MLP neurons of a small language model. Each row is named by its layer, matrix (up: input weights) and neuron, and shows model dimensions 149-297. Each number is 128 + 24 x the weight over its row's rms, rounded and kept within 0 to 255. Numbers have three digits each.
A block is one neuron, or neurons of one layer that tend to fire together. After each block is what it responds to, as a language model described it from the Wikipedia text at the highest values.

L2.up1194:116130096131128104187081147125112138169121066125126162088133107119151104128124077135085112110135143128155110167153170120156103116172136140126137178111139116106170107126104120182100140129130081128148124116153108151143141117124116148131120109096137186123121127197121152151125144149124102148166176078136104110150127152101088104131102155100145141085123123142127174135132152141132148137099117107163097132126217111141148134135135150111131137142111110140
Description: Mid-word name fragments. Short middle or final pieces of words split into several tokens, mostly proper names and places, such as Al-ic-ia, Kolk-ata, Hal-ic-arnassus; occasional = or - punctuation.

L7.up38:111125168126124154122131112151078077126138145155127133125135123099154133151079166145106143122168137105150113145123158105098122181104149142141150109105103124138118175173090138129135097130141115155102115133146160106093095074150112103102100170099140137127118130140144167155122141138104114087141117100109145133139165139126076162170152112089141154105119092136154108109141121078090106114118124101134139141126120120111142079122147127100114107094161164109
L7.up131:102126151143153117157111142126134153165092159132143144157101106123107149126124163135097092090086159140149127126148134107105102125139117140159125149136115135145145116097140148106143148109127095129184099122129148099134101114124139152150144086167138173076110145141151126094135101095139158130150150155108110121111159140114141144144114138079091153090137137168105126140123107129124132107107159129104154117131132175121123157140148160180156096139102119119
L7.up168:139170159162137148143101121157144112104108126117133134161125083133093082104120155091128148110139095123159119148100119127082099127142162108165149150101116142147131145138162177140127141098109188160137149141132112127121135158146119085099073116115110100138127162148152147127133155132181114089107067118176158113125171130077132108103143141130125109090160156145107123099134121099097085147157129137155154171108138137151076129130134145119153107111127109125
L7.up640:180107114154122127153143114113081124107107146095127137094132141101126133126145152150121149097126134121109161120085120095137102168110105155114127162132113137179114101120129105107144125128110114143110104121084174181141129141141121122105128144149133154143111148124157140120093154070080136101121106105114119113084133097095147165108109152134152160076111114118097149164151104164089114127116156153089163129122143145111137160141152165086173125101111159086
L7.up927:111160158182127105173120109147140130136146138136125087081133129145146112137124131143153129114132116112140120127162090110106110104113135107076112138140121104075154144125139128136122134135137121147127132116106120111108149119114133097147138112141130116144187104145116122149152134075104186127130126163155157165110127150134104130066148098150177106145096120108122120181101114180133168146172081097131150155185171161144104149153121130137135078100087095116
L7.up1046:104112151144113130118107097107133116118105160127140133145145166149143120118104107121171131148156135146112133136135131094132103141123101146138124125144077131160155094171080171144103118130139134114163133111133168109117159132140109115140098061149161123093172169125084127138130142137063137088184111123132146141093129126108108123117090159111178118090102175115107097097094139077115142129133159146145141149112161100128131126117175096149123124145111112119
L7.up1360:112171090143122140117120126137120183123107125079150143113141121085101143127113107125136151135083163112156139148119127089119147142118155102132141053121138130130097159122124145113166117149158122109149075096151166083138150101150085139111105144144138154138130147118113099116102085131088132171139152160170146119136106163110110158111134133121116139124104128090114142111134166108085122146119132143181085185135122117121106102135139138159164127134105164107
L7.up1431:159172151141164082136098107110087164159100127095127126131130169136117122075120141151105139155136116143115136114099103100128139051093099166144112134128154143166130155140089143131136136108120141126105163095122128115112076116119088124094088148121104123145110122122150100142108116136117121162102142152099167171082139136118115130112090142124096103116131114141120109139146139126159112154115091121108132124112155168161154090127115143150144136150108146152
Description: Mid-word pieces in foreign names. Short subword fragments, often "i", inside or ending non-English proper names (Italian, Romanian, Slavic), such as Ricc-i-ardi, Ponton-i, Ozob-i-ć.

L2.up792:168108114147127094129161150120169105105115122108106152124170114104078103107172140161099113130169131099098167078146124154155152146098112092148142119121140140137172146150136139121114149119140105113142185129114146124152138145142135160139139114149152175137121150092191162134147118118141135153123176089124148120096141074126135103140129127132158081120149142136148095132118088145148131121131143145112158121131151157116143140142105108136139141100140100158
Description: Word continuations and list openers. Word pieces continuing a split word (sup-porting, s-ound, spars-ely), opening quotes of song titles in discography lists, and prepositions after verbs (filmed on, voiced by).

L7.up480:133157117126112081100113100132137152101096128138097112148108100103183127114152140150112127115076106099162133171132150115149115136137123116116108128132104144123121125190172087111153157136108130101134148114166132111133131103160145106162120111153124138165169124122112141149167113127135101114101137130151101149123097169154118126130142138143085111120167148155103122112057132138130089124104124141129132177107108114136137103114109130070145145129120093156
L7.up596:093127112097111142179149112143099093083148136138146113145107087089156116129131190148100136131132113122107142147147096129109131143154112136144129129124116165104103132140116116142103154123149120122149164090135129129147117127127157153154094094172141149153125179089126077115122158131159144119153062106157120110115136077120162155121131145149129078130123113122109155102090124080102150139148131159143150129152133132119152160105155145155167148146121145124
L7.up831:150141138161096161151174131129145118121144129120135126134100130148127077091113158116089088135077076105143112081114142145123119184146113172105177105097180133141132134126121154128128133130119100161180160091139116132111118108133140142156109146144096125138134123124135107102104168072126121114136137126144126101111093130204120139110122114129144143170094118168127122124150087154110119134110110123167110098155119144087078122149127094084118139163129087122
L7.up851:156147130112135115123132122127131067150083144110159142112152101099147130108118194134125067100114107116127185137111140126140092138142117132116117114109182127135095103131118141110112150159132095159129108145146147135129144122147101122138111113113142150118136152110153150142083126131145176150161121103134125129155155154131118132103125123139116150143125117123146132121110116147129160109148098127152141073160135124103138127121091125104134149123134126158
L7.up1055:126118155109117120073131127138175148138130145126168151108119110140145114088136145080162202106140128131130142090148137122135129131118091084083095099171113185166151177174129132113095145122101124136102144107138144117137137168117138117104108153143138107130086162124170132109116139109115147148126123139142123105126125144139127121165109111101143123127111148121114102117100159108100129126096144137095110168147118096106123101149076098119116148132153144095
L7.up1418:140124134135101161137169127162155125114152085132150161113114096096143116113129171126129095152088132127113125143136134118095115143111122135117113105109150130157113152151110123113116146130087189126136118144159107096123121135163163142132135126113096131138112108122166106130118173172130152114158137114114122140166170145136159119138109112112138136114117142110128107108123148166115157038120150115124123115131131119100132137126136137147172123124113074161
L7.up1457:141140148127143134150112110132164128094140125106090151134155120057141116126123157093128124105114130115114119173124112131146152207148121176139131124097143103104160135131134131107098158161088111120075110141141172096157124127132128099090107124149135152143139183115133087125119087125117125144098167144164125088115146127152151120101095086135163113139094111140112140105128131140101102137107158092098117161129139127151125115155159109137158142115154139139
L7.up1646:115102166136121150094120091122110136122119118116113171122127115131140131086162123075118111130100127143107146134093139120127133203131107078114176151103191158113092131168164163126105124119123173086151118144127098106088131089139117149141106122131134162137131128114120141083120114101142164131109127124133134110125143140129107115115077119097118133130107136137095150155142108129146145118108122121107149157203148181140133166103121128109147125148170122110
Description: Release and chart metadata. Fires on words in the formulaic fields and facts of release and results records, mostly media: "Distribu-ted by", "char-ted", "released", "peaked at", and table cells like "Win", "Bronze".